Weights of a small GPT-style language model, trained from scratch on English Wikipedia: no biases in attention or MLP.
MLP neurons of a small language model. Each row is named by its layer, matrix (gate and up: input weights) and neuron, and shows model dimensions 0-191. Each number is 128 + 32 x the weight over its row's rms, rounded and kept within 0 to 255. Numbers have three digits each. A neuron's up and down rows have the sign that makes its largest values positive.
A block is one neuron, or neurons of one layer that tend to fire together. After each block is what it responds to, as a language model described it from the Wikipedia text at the highest values.

L3.gate294:128095157119118121159125132129177112203024140128093115157204081156088152101095114168121113109165150113093136118162121145091114132144085156139074141126091122114158178109109138155121137138171084090141153188111107115114157082137138096145158179052139101129068135155119080111126098157117139107148100087073135113121134172128091186145163146131151093159167144049086094087121137162132125149138114143189119122157117148122123174201133148083124202090191151169169041121124115158155131116092134124111123158083140105068121132125096174126167141091108147117127086165136160109131095042143161132
L3.up294:135148141117104170183107130089172118117047150133107096142210126132126100130096109136127143149147127147094144140137121167108109109148109141125086165144094126128118137148084114180133090155167101132141166175149124110143149104172096184144146156117106142152141182172080092096111110168106099154096121090113170132162158172147071203145204147133140120136126149098167123147153091108180122119177107153192129116124079098145089154202123094108121131096198107121140094117090087182177116163075119159102117240157144105061115157131108186105173133104099181117136075177149149078153094086115151132
L3.gate415:138107147111163125152136114091095161175135079102125130151130110152112176158074119149103144105107124069157095054148128166130117132095119120163083167147086093081175120123115153112123159093135126090097106150130232090094114184148128087073153102096124111116180135108164118189123146149157150108128150196139079171109111187095158163145067152110172159150138168134109145158083105115115161137168084108168143089085095154089132066121119123033136118103180131135149101127171147193169147063075144162132125133122092139141130109069132086150129127111118160132140097109152158137132109054111187066
L3.up415:096103135103154110115164154087129163122083117114165200098146133158066131124170103175062152184113190113089154102154121140106178105147084112192102146147098091117143111112105128129171165192167131098104097131139129142076098137139140139099157098153113149128176120178100133112160137103109123128092157155132136153140084152144131148103074123122192120135126133188138119136100115121116117167211103112194100138147101083107101023141111128082158135167152060080161083093158068157132129079081093098110090140157161133121143067106142103125156122119157186123078157097180142122144077061102143097
Description: Year digits and sentence periods

L3.gate223:157105146145182133153176154132111101164086127092111101153144131074098115089193091127113120122196140161118114158104144121199125130110131138111168103138094124148167113132113120168103077115139117186089157105131116177190144100114176118164111119077119186094145126131123120116123094073140109088122146150110117142136139241195147121124156106129191073088199118085162105164140114138177168116143196112144131076164177171123131140137146180140148181132134154148088070163112068154090139105148131117061130168068144092149181118153113141114111111182167168123132085070116097140148129156076098129
L3.up223:163113121108153163129135149113113115113103107132155135150172149158116121159104116129084128065107134114145062089121104162138103131147132088077133098161131183140154133089149159143164123060071123152146059156163173144141121105102141096159148117130139152105158132108129170121169163146206107171101045073138107115177184155122156181112146184113203171140177160187079117136106113153088150147162123124092113152119134142050084119114169091155107107055075142178146121122167082156177130147165160173102071133126143114134128114156155115113148151168139148100077103090218086115116154145140156067
L3.gate456:137084123131130138110178182110161078163120102080114165104103143126137122047153161153150110155115105152117156136117195165148124095116067149149142113134134158147133087106171101097103127139119140148110104083101098143153144128136210161098084114079138180103068115134133138063189119115175108150096129102101076138106133129153099130172159093078231141072162140137102093146098119091135159093124161117147099084124173129116073154118200148192090070160095074136088114146134139123114102154121111154149109177058191111138149139172087128122158099104146182134065144109153079145151163107079111100
L3.up456:121126169119162155106091159112168097168148118060108129117078155102091126083186138182125112082094083156131138162086116160115186128144120108101163068147131173141147149099144110134114053129111135149143130111146134128149173153147162105131130116071138155083146130147099152048175134191170138128158135100134133130170143154168088135136158134146217131079176151107134118082167157080126151083204160166112091147161164093116035100112138179130123078113085123087107086145098112167067143115145144159094126139111146142180136125119138134120124115096093117124040132076142060089141169118069123120
Description: Mid-word "u" fragments

L2.gate125:135107130099135201094183103113132120195070110118179125182114178124182038148144120136111186106179146088088124161158090110104128074066164040119122101129102181083142153134138124123141141083101110162153117070126143161156139114145139114084153083130177099068116123129106162087116127135159130111150143080153112115147145082149136154175102139170119132163089184189131118136145126105134125156156141074139086161050154098150151118100182074170156128136100164079135174161165129154108132088109141194119083101135139106187158116094124165137116190089128119102157188125136144090099149112127123140
L2.up125:134134096078108134093141193105130185198078066096127110136071130173162140094159131113195080179174178102162098156104094157138126126066175090151097115112110120054137144143109125114088121144063095172157126103113086161175115103079160168102122073122125144092128186131133185169158124122136126134103140131103121157133144090125114210128123076114108095137123134120116142134174110137145098204102168043103127134101122095131128149181154066176127101094122146062128176102157170113113163056083151128136122166103115130103129105127115134151140142123092092101126142139112121118081169082190140156
L2.gate325:133078056110136131106112063181125163099150135136151174181172123130063113136165109088152129121130123190123189162162130117151158182135149146131138080106119127177110083160115095114124107111150163096170096140113092109143160155178182152092138141110177179136121135120131067108097131125057096079105119104097137142164135140116109118143103140159116129151074163080152101127154118138121115121093089192193145095132099133151120085115096119114089077164127128155120139028136156076133112090125072077101093114176117143176096129092162126078109116156132160164080089095116100170069137154058199101
L2.up325:114104115092107108109065111144112165104086139176130138181159122098016083108129093124148132168135111141134164222201101142109142149138147180143146164121140137121089162168160066087162162117134176139123118144197130108156094195131187103168148105124118127102116142046154111145073172129155118129154142099101177065138162121110123135128134107124131163159099150166162132159084158194143073105116139088102081140156079141108103151131090114106118186154093158182074096121151121137105111158139090142053095136117097139197096137117112098139121081171105102138074175130160142118133154136117106143
L2.gate348:154104212120138166159125145130086100127123139131141106177104183138094149107109118175101101085042146135129158156163127122138118098084158124138137106102156151148146173085114148140087137144158215147070112112092126097153144116127121139159183146122135102172098102111139137110193107136096134144066092095176123111129125119189148128143131129115098153144088094132129115124080169165150114104144081097132045158154113142060073084111144135106159064149181113127071082104153108139180122108144120112111179094146172117081132158103111148147183117187137154105091146146161049080183093173066148068
L2.up348:106132152075143169141102162169179097123180180127076136099063100148124157105148139138149129147131115169132124196104122125131161132095200185138104157122146121140090127110110085101059066129123102108126130132108070106106139114131079113125154135115135143114090120072074122126158169126109158145143151162113079146124131210064114105122146142156124114125144102186106152120063159133156156106169150127127128133160079162145098115098109098162091072119185096084084112074145131095092024170130146063169151155176157111128109164124185139164136181145099134187105134128078092120112048140167144118
L2.gate446:107028126090158147117135117108138081168126077116171156133104083144096095082158144207091146116123187102118107164122108159090131135113150142123159119140109109124144153169170080105148123091088117066131117143144150158084164144139158085179148128103194143113148159076108124162175155099158127082183137126117074128115102201135159114125130144163138128156097129137134125142117144128090140194148075123114107044154128168126065131188063086137145121121114129202095045080153125127071128129164046153095109080104106105146152098134149098096137132131143105071127113191133098158141150117113165112
L2.up446:088032110098130142115108145092121114162159052113167145137151112180108090098171130234106135129124178112127148169128110120122100142090166150155164084122116086139146112157175123120150153133110114061123114119120129151118121157174164146178113140119165123124155193106137124190172132110130130112171117098116079169102102165129146130129129132149116150161042104134111147116125145176114152174183067084149080076155150131145044140134102118123151095140125126198090093066154093151079109111159072163133139112134117088128129084107169074089096108115126086090161126152177086138145175131076181156
Description: Split "-ed" word endings

L2.gate188:139150117125162111109094112076143104147094082127143116128133201174121131111126120135162152156154139181151096128082208146114156107110080121113158142113159139123166091146170166101112108095045124108091159137107147124111197131161093164190129189133123123160127182143109070211147106132104141102108074130140133139183102108151112150071106107162099081139151089162130123129134099153151147190105139121170089097120171117155165190074127120092183100136110122131111066158170125125152154159113166159086146101125168088064110136081075050109121177108128147140049116160112114154123114162064136169
L2.up188:105121157110162117082105148072186104108103133166175094142167199194098113121153148106146120106138125173120096110122150143111097114119090118147159125140183118115147129181163141100127099073044132129091178139085138185082142130122113150173138155120147165187103160092175051184156093100132120100125071145142130156175140100145164122080121088154100120215124120183129185125118095161125100168121137165126105087147155076144142190114102086097173140105111112097094079130150110158147121138117170164154146126114168104087101150094093078083115159102127144147076070175128110146167131162071099183
L2.gate207:102131122145079098136133114107165148105123111104097158123126111095075110119135114141184167108154150099153133142151117107122159064100136058186173141187114137108112104136135199112211124085149084109131129184150120129119156149108177159150123144144087121094084098118164147076094125139098170100140122123164136091135048080125140184178132163139099085196172138102112067080189142129143136153162073132098115157114149064094138127163143119119053051103093118174125108149090139145114108165087125155190141136149072094141130133050105101118160105140121084189138085150098146092110099170108107151
L2.up207:107110100151091098154111141111179183131113133104088141143125114064104124121150113104188195117138170098160124111143124124115168081098119059180175143167129149121107101143151184113225121118137076102122108174162118124133141148128155166144137156141125094098090096166166131092109110120115155063159137117119137081167052103128122181164124119133105090177161135124123067092190130152147157156167082138102160150125134053115157148152117099138089054093106133169127073119087144166121124180056131170188146145158085086141142132078115088131142060137124087179156074140101157101102115165120139150
L2.gate233:119167147107189152137153142166099148142178136141169145083091185157079148115093135177106113163135110153114122158069124110133137118160172124130101094101178138158109101103134132236148129099095151115147087100099175135156198114108113144170180176083082164107119085127142169092117170140126093118129080171079120140108117198170119119167111139063083119176175149097115144199094138091135176073145097104091138130102162161103092149132150073144106128152150111073155148126087085108159126163118157152120139106171163126095091085132139183139091164138129161075160093156102065096118152142166091165
L2.up233:075142103092108173179151146154136129127125083135125163162129125148140132052144124184071146120141145168111162168111126119175121092152130104045112109098172118151134105128164126211108079171105136117125128047095098092137184141107123152150184115109172167124151109121119197069080197071142151138190068167090081150080171183139102114115136159126143140146149087078134076211135116127147093097109131138113098123129096118142118143089125031130120112189133105147149130174125125098116193160100114106106146131129101151079153076113122183151124132122137146139128076166097152142118159139116104127
L2.gate357:137167099118079180172081076085128120183117106118130147127132126142172142117123131161114167093118091097164131165151160110145099167141108117112141087177107195142040134205128177138194156151138128061139136087141177158101102153138127130122086141155160130158086069167151107082077135081156081148128130123175108118112141130116061121145138090128136093155172112160047084180195129112140093079150102123103115131142174129138151082190117100177160189154180075106152132095116138116140131082093093094123066106114121156113136113139105070188139110165150138134168169148120080110132127101128113166
L2.up357:142153163124065148136072112143063103136114115139081117131093123128151134141093156143115158076115136085101122136164122094112100128148178100082102093046098100143074148125160188141131169186135126035097100068121106119108143132128144111175144102160149178158119081156138170088094145112104126152146126119188172171092109138175123106157168084182128113139114126095060133153151165122139129100092153168138130171119204158169106143135142138147111130123196090114104205121092144147082083156126112067124084123142113145105118111164072108120170092139103184081179144113181092132139192139152072117
Description: Sentence-ending periods

L8.gate126:142151132110134128138065144163075097082119158120093119104195130095119168188146127140099180201113087086148180111107146139110145144157121138086153144135111109142100168138134146099145158105146193104057087204139136114152131159135168142094152152105172122138108132132183155107101109068069101196188193148110139060103102091106142088071110167109133125080146119132128121101152138163129101157120111096109180105140177112128112088192103081127156169118107151191110131154132116065123068106126110169152098141087101105170107052163112166116132085178087111150123190112158120102141094097129097128
L8.up126:132095150080175127138156091099158123130107122139121127093116158191188063107119110125128130131088102161119099100076137141129115129133115132133087145112174060099067119154168098165116125109134090112150138127158144114154122156138193087103187171088161150151145164119163104109130108177098112089109169120061138152143098135105129091160081135186134158088161144131155082093090123091109130118171111094216084120086183179117138068108202144129142111136112150089129127070085205133155153158079101138121110113106167133179096128087158139127055207170142103134098130056141109180155087132118129101
L8.gate140:072151174127132140126152111143127116165032150085111105127177122131142129195084165110174104119119113118127120161090146167157138133157151163170207082085134112154105126130165090176143157142098135123128107120179132108118160119124160094155102155098175168075189118106094163108078091073072116139144135182130137130161129136071160121124108098110130068061071175178145149175091094176137139187181118111136090096162095127127060139105156098108115133099161158139145138151094101143163153127098174135158149124089197081174110079148121125114105147115110188154153149095113116177081082114082114167
L8.up140:158126160100116136124148131116136140126115150144094160180082112073141080116136201147156190109135104115144121106195181082099095107146140126138175082083118142100154139088139136171160204156154148109159166143209136210130141090145189109087147181132122071141165102092199136125100130155130122195099112120097147134106148123113152102124182171178180154148131111132134096171108143082120130179128126174131155136123099108103087167094171140141115087164134152176128129125132127152179163098118156152148178083136134078142100120126150081143092105149126093069066129124095147107204154137049130074
L8.gate175:129119190171083152121079145127096140142088141105157115095164171117102141139138124195174122184165115117170095131138120118116155127129084128162197079153075108107059123110129147123135112092125148134154090081151141081094092159092166125076077120168080143069159117124076132160049177161077104093118117106187212143101115125118112064149176127158153144130156134108107165109091149049109127155126143113166080136127132144151107115065108099161136113164156092166153118172075112147063164127184156129146116151177183130162132138118138138171162126165087149141121102114106063133132104134091135186
L8.up175:119119114112156130151141147151090132130058148127131125152163144126124157172128100073105121105133142177073126183106139113107152131109122093130129120131130134105118113121155121092123150164070172144153133114180146069110131150155080106153162147105136161090103167106091174113122075190147080051136118151157168108168143146074152113148156091097117121069064157164139146040109116120152168140166123120114149133154107181097111131107134091144155093107232051107082144133113089170076165144168113055100096159095089128126113094105208107143142141144061126132173122134101128107137133224080099134
L8.gate262:142085103181158138136067148056146135128125178117107107146146168133141158088079122107125073094190164136127158162152141154108167097098092125170143088076109111148166124066168131137147124122101155179115142115170132092065164134131188145122093138140154154163125057125075137088166149122180175122077128158173106128124141186094172109165111100161169092123113104135088156096102062124118166117101129141167158146099114075110146094155121144177158142128167106145189109148155175158122103147085135099181090151132186155158102103148099071122148124144141128140117076083054094129166063129117045130
L8.up262:166175207128119105130125182137093136151185117076127094108149108096131084153142186140117095123116123113130086079105125101137078144174105177085158126063101101162115159112176087113123185141095119123179117144131145074121117127213138113141168106132156141109178101176140119066122117112193062095118153169144128073180171154135154129103116100121155146195149159120147168055106162117116166079113092123142115158180096112064150079148157073122157129144108108145167079141083112099067128158110114140144116148075125173099212085108119095145165139103144148106176096125097125135116143145112167140
L8.gate348:107167124218113142072056163166127146137062128128100147147133090178121145136115153097148140100133165095150089091130171080103094143082104173068178122095126165158145161098184153118154111153115162152137141105097151110111144142086170103102197195130159073039142141137133168097112124174145104162119101101115136130122083123092163147094196145141185160160142145098119096150068107101066084143151120152091104109141144111101141171117125101151115088129131106177164150116163119120085173108171128165109174132127149129185083120154099090122121208117133143092152195079153146156105104180118118108
L8.up348:149130185157118094057104179036136164100138160128152126106159141205125145117139080138159129112132149103114159088124123123134117090156142104156144120088033166156133126047152177214088166140123084152095103090126101128087118082137128142107130141122172067096156122126115078128120091109152129154159134096109138096112134117080144072157098169138139171127153087133129134151154098122125134080118078078117108113159154075111098144124062102105133085099095178182099136178119090147161130085130135181163114151103155121123118135125177163138158119158190180068203063121123101114154092114114117152
L8.gate364:152120160059151172120080113142142069061109113095085149196162124148114087064167085040152169099111125151173128089150126119139122111139066162123135177159132122132094092149158101154092115110116132120157103170193123076109146119182136087115084070184185076115116140159153106165139110070077113149128091126148132156131115143066134113122154132160179126164141123170127081141121144071105178124170092153139130145082077096168102151142195154111153090155114146109149112123150148111140163068121175082162089182114107123126130177156138109164185140125162124169066115156127123125129113090109085092
L8.up364:126179092114167178134167162138102087153103101093191164103148112119108118148102154112124115108091111172056104124136094124148157112119125213100148148071123112052111042088189136115087113099125129107108134157204141143121148155156115129073126143141193129149183141088176123122109147162102169147165115107092140160148118132115183144108125091157130129134118109125112068121116150139141178114132147129106075168152055121095121112141142096083133066113047107167099169137106143074198144131145090108191149102083119134154146144113122071167139147044109136105095135083092137134093130106155146068
L8.gate489:087128161145110155108166162185074092102152122130117158119117210118121125111149115169160100106103100089090139170148129158160081097137115094175135090184129117157097108124119119170122136092135104108144098119188146156143172118127117101170154108143172061205164128128121106153156140139147108109141157150106180149150164126084106103140192101160179110075144163122123180086110142121112080210204124179194057186148102117133113133112143135165135124107104174132109133082101150123141135118155165135162155143127100088105124071163202108104071079146155160145082101145062155168152123174087105085
L8.up489:140162113161105160095152145128115144085172155120126150120174134154106155145081086116148150113109129077130197174146212188129123151172175066116150109110205153136089067119149120093183124145138088129196145151150120123164154152165149062153130187095122149113114166137153124107159077053124069093121157127086119137117161154143130134133128122144127151096108147116162091114129117087141138075063120152135108097118140141110084200108108093136117133156097126080121113108114119170150136164126118115154104072076151176138130113075138153107098120135134086214095093093127120182091192173064113053
L8.gate509:099177108145164175120051158150117116054152103075165141168098136155137139134116112130131117117127130143054174139110125185184152110126137123124156111126086121111119104165122167133081190153107128077169177182205107102123131137190203135136095125090192144160110139162106082122124161154128127103097130152112138099093132162167147133129116139076148118096146131144140173118081096101122126187114119151190094108072098142155134154160156168200096186104138164177069089118166114131173131106161129156178126114131100138162114119139131154117089102143106024099161041105127112121113115117083147149
L8.up509:133172140135174131124124182109133122033125187112107127147152156126135118099172159118145097198106185145162151140112101193112118107126135126162125080127096156156148061100119104093084199173109131174145112189165115119139099087124145122120118157127076127141144088070148138124110086128105174175166143123110190092160161108150069099200170104169095142122165190081126124077129110131133143167101135136159151087162169153159088157110108087145142167092162182142084091103107176188157094113128128169165166132127091104118076145126100128110124188166148080184108066131098077123151108142120137138
Description: Early word-fragment pieces

L8.gate31:104077135109109066186100145162169145102067134046119147085135120150112152135090153088100067173161078105121153141076128167077112149082108087130163150114106169124147122095130102128124111138099153183131084118132122116183157180090106136134124154147133119114132110096093098173139088134121166132080141126152159092141145148119177168096187094120151118108168050136156124134172090132092127161153166141159151199124094144122087160117187127034067103080146090152123159048122121095125120133162091172153111141122098129145084077133123098080117160122137141162130108098100174224132136135092114104
L8.up31:118149111149112085181173095145123150187135120104232161129146121148127059150134146099079099141148161126128132167082126138153115164131140131129193101132080136109158094131086103203110120133173099062119108118117068110049141128078182099099126155110181125178075096087083124109093134122154176141077161191136145078132118155158167121112079095127085162144120149132131132129077112116146137146141123126113090120129099130126073123111156155124204127093142144152113176097149094178139124172163151061137115104210127064155149114087141172089097162140143173122077149097139125103144144167104086170
L8.gate107:171069116145113174104140056043134080170125114126166171100133115120098126151152109168126136153114124219089117130091131122137160109121137097139188128106118169111130131153159092161228134099098115082121125067098124158190142122071118138160121103138168187145152181091163139113099081140128089135121136142161176168106148127135147113146164152169081107140149150181077134152169195162137122161154110086124127081135144092073112102145154080160193130073160118164098099128135140160133103140121186106123121105121112101122127159078088115110093191150122147080115054108128142136189057139139137114
L8.up107:121072121121167177123140112071117080092154141163140178190097108120080102188140146169122072108152135161095128121109224168111151113092088114147234110173110166093117151122142116164166101138142098109169166121117088162174197090068113087153145068127168140174118161125144159182102076136103122141129098158211116157100183130160146089092127155130060100139126127132122067127172135138133130112114138103119094115117167131086112131079135067131104108093118101156150098130167148196141149102141156144143107094076090113093154143115107145114101171152119154104103065111142135088147134091123119087
L8.gate164:075150104121179193114153130091162093135119136126127152091108102121118051129085117137171116193167170104154104132113176185161134165169139115109103109111065150077086043157151122145127111092194133104056107110155172149096082127108154122180060097152173164179147089122153144128144136148142096106144135121134138094165139164094160167125119099165165145115118119129112190141103132120095143118116096088123174116150131115121138121162155126127127054079110135121083073076080128110100103143102136119179148179099121134079122194156099067130125148093124158115105083097106178110121111034088107082
L8.up164:121162116173164152079084163045161114118146097099075134118175109141134121164120165138178138140110110142163124107105142124116139088141125124079163115094094176085068069102127071119105096127139078117135126122098143143102090146135096156151170115138099123098138125168144169146155142110122119081147088127201095162152108137132115121105150051167165154160103043155101222161130157098112121153142043117138173145185091122109115135102147126083121113087095147114060079081126136173148110150084150173151150138132110133108082157111132035142137113143152145114150116061148083132100126080052148123
L8.gate215:101107121165174082133149102117102103138120131111161119165132170148078029092137105154153125144155161169202076143107129158135170076105148104164112115139196186084122120108107196168122134126068113178125088099126181117110100097117160171152160113102169069143172129149115144155127124186111165202095136160098115160110192116153127107132083115078125119108166107171121114077200110079144137172188092065116101167126113106138143106149098120128151071116070134093096187123129099171089117141118182127116175143179114128148106127153125081165112163116117156164138117131142168171141092145161118092
L8.up215:127135027147151171128083058143124106163128164066134134131114128122117112114129146063079099147108098230117079090094124079135163150097144099147167170156092157116143112133122132137206126076174166083108085160145138174141048154064126130120145100118142146092185082099146148112081116132163097124181140112155126105168146099152154120162158159116212133097128156136160082110134136136060177142147138167112162114138136116114106137099099177090145167099129130114103085103151120140150099151132140137118128098104128141175101188117138076124157135121100083054078170076116124159137154178123106100
L8.gate255:074123130130163096092098144078097142156094159145074079122130149125048114171067110125111106148134101171171149079122151141146193147127108083184143104086129152119138084109138201110146135106062120070070075080124107130131159139106156131179172108123151174155104118166210139101165089161098125150120127096089137150148113111157149094140156180105171121159119137114104145054128142165137146152162125121130167133084151182126160064078145094124113187115139193114158125075083191091113090116086112171108183127124125148161146110131120102078157101152097150143138157173112128160108060098127098103
L8.up255:134104180139144121163125143158138144174114126118148082162125140112123034167064083143101148129115110123152076119018146142119202141136077128182113154177142155094188098129135121064152096134027103089124118102164139123161137121096141143155167170145117142197118110099121095137135107108131148096111139137080184094084109153083170129144104090098152159158143198139131112078125100153135117126126131164151094096176130131114122123114193086058167086127135136106109129064122086156128106092139112138108129133126128125129112103105136116111153103094142126082110093039187090151148167059086143151
L8.gate379:189175073109164158082113085111087116158125103102172171155090107122076107130111153171136079141160126154151109068207180118129124141167146072122175144136122121085109138140100148120159061118147096100108121128114109134109055126069122185169155115136161173161145139134151072156163118122152101134118135143106100110124191074164119138072143136130199152096109102109148117128175133141100168142127057124069094140198123146082090152107123106087141086153130093133124119086148138069101102168115177149146177154132115150183134191140122125141190134148098185105152136169106130177087166190128104091
L8.up379:086129166126120142126163140180109141142089151120105132127129121128127113152188151144184139154190069197139143098111090174089130155036133173162115148120114106137154115117197129141104171107187094133166146133066173134137071094133174124141143131204105126123127140185105139124171139155081150102135109161156136090176100152122146108146123114061215123127141079113121172128125078154145131147099152146066129124117118101114134153167154150142087121137092155117100154079148217126087116120102136150146193107146109119136037107161163108101088144090173188136088150142123119116056113134117201119
L8.gate435:133098124139101158131103109123118111191148146090086125160170106072118103079129119120153173154152121130132126169113103091141149102129158099132162114094137156103119126096147131038177158117192152056109072123104134118153105210135122072164103095162159106137128169160122107141110116074117158163094108135090121138202125170104156122165082153145173158108127183109175173097114119109129143202057109159172110136182149142175108117099098127118147072135034166099152219115144083123192108108115149129114126166169109161167137146094130083118117137106116145076062127097115088131111106133116082109
L8.up435:139152102097149110118077044069148111148086159091124121144106131100121079094122067135125158193116114117164122137129183082134127131166144101112154116070141108130114161115145098125209123059116153110108126109093111133147059173127105111107114051148120116153132139062113121190139152138129240133172129095122145106093201080132114160155146172122174140100204128165157142130082115160121097108174098164138134136115103161174110096139130126111163147105101121102148122152166073094146162108058086133105146130151123116172158164081111115142106136153095111110126173064161176156160113160075132084
L8.gate442:131149090158169157146177158172079090140170135110153121116198143116155137130109119122147181147128142148152086070171048179096106157130140119085119144139157153124090095115045081118133093143097171165126147090146119159176107123111160157190047109116142107125148096089122139135110138137092135142167152166097105112080159085123132139196107129089080086076116068110114104129128199156138167108096093104087112096144121094086090093161176133117177165115122095147159136164100188132195110127222150146114160160079127113129139165157104115107098089170165150129112188093128134166089125141127103095
L8.up442:159080151099080137164153130141066156130139115086139157106106095147094118148133114117191189166181114136170078147119115075111121151126132099073117205113125118048133153122015162159092141124175098130156157108095117131157175182093138117109166100127132167101102127166139134068120181076094073142145151127110084105158146124150099121110114122143176104113098151111102101154131092129145152104128132123137115131037163075177086154137162094151207093112176151141079150139126145165171133193185110113135179118095106111097119163102084114127085053103100115149134103143163135165113155130130123106
Description: Sentence-ending periods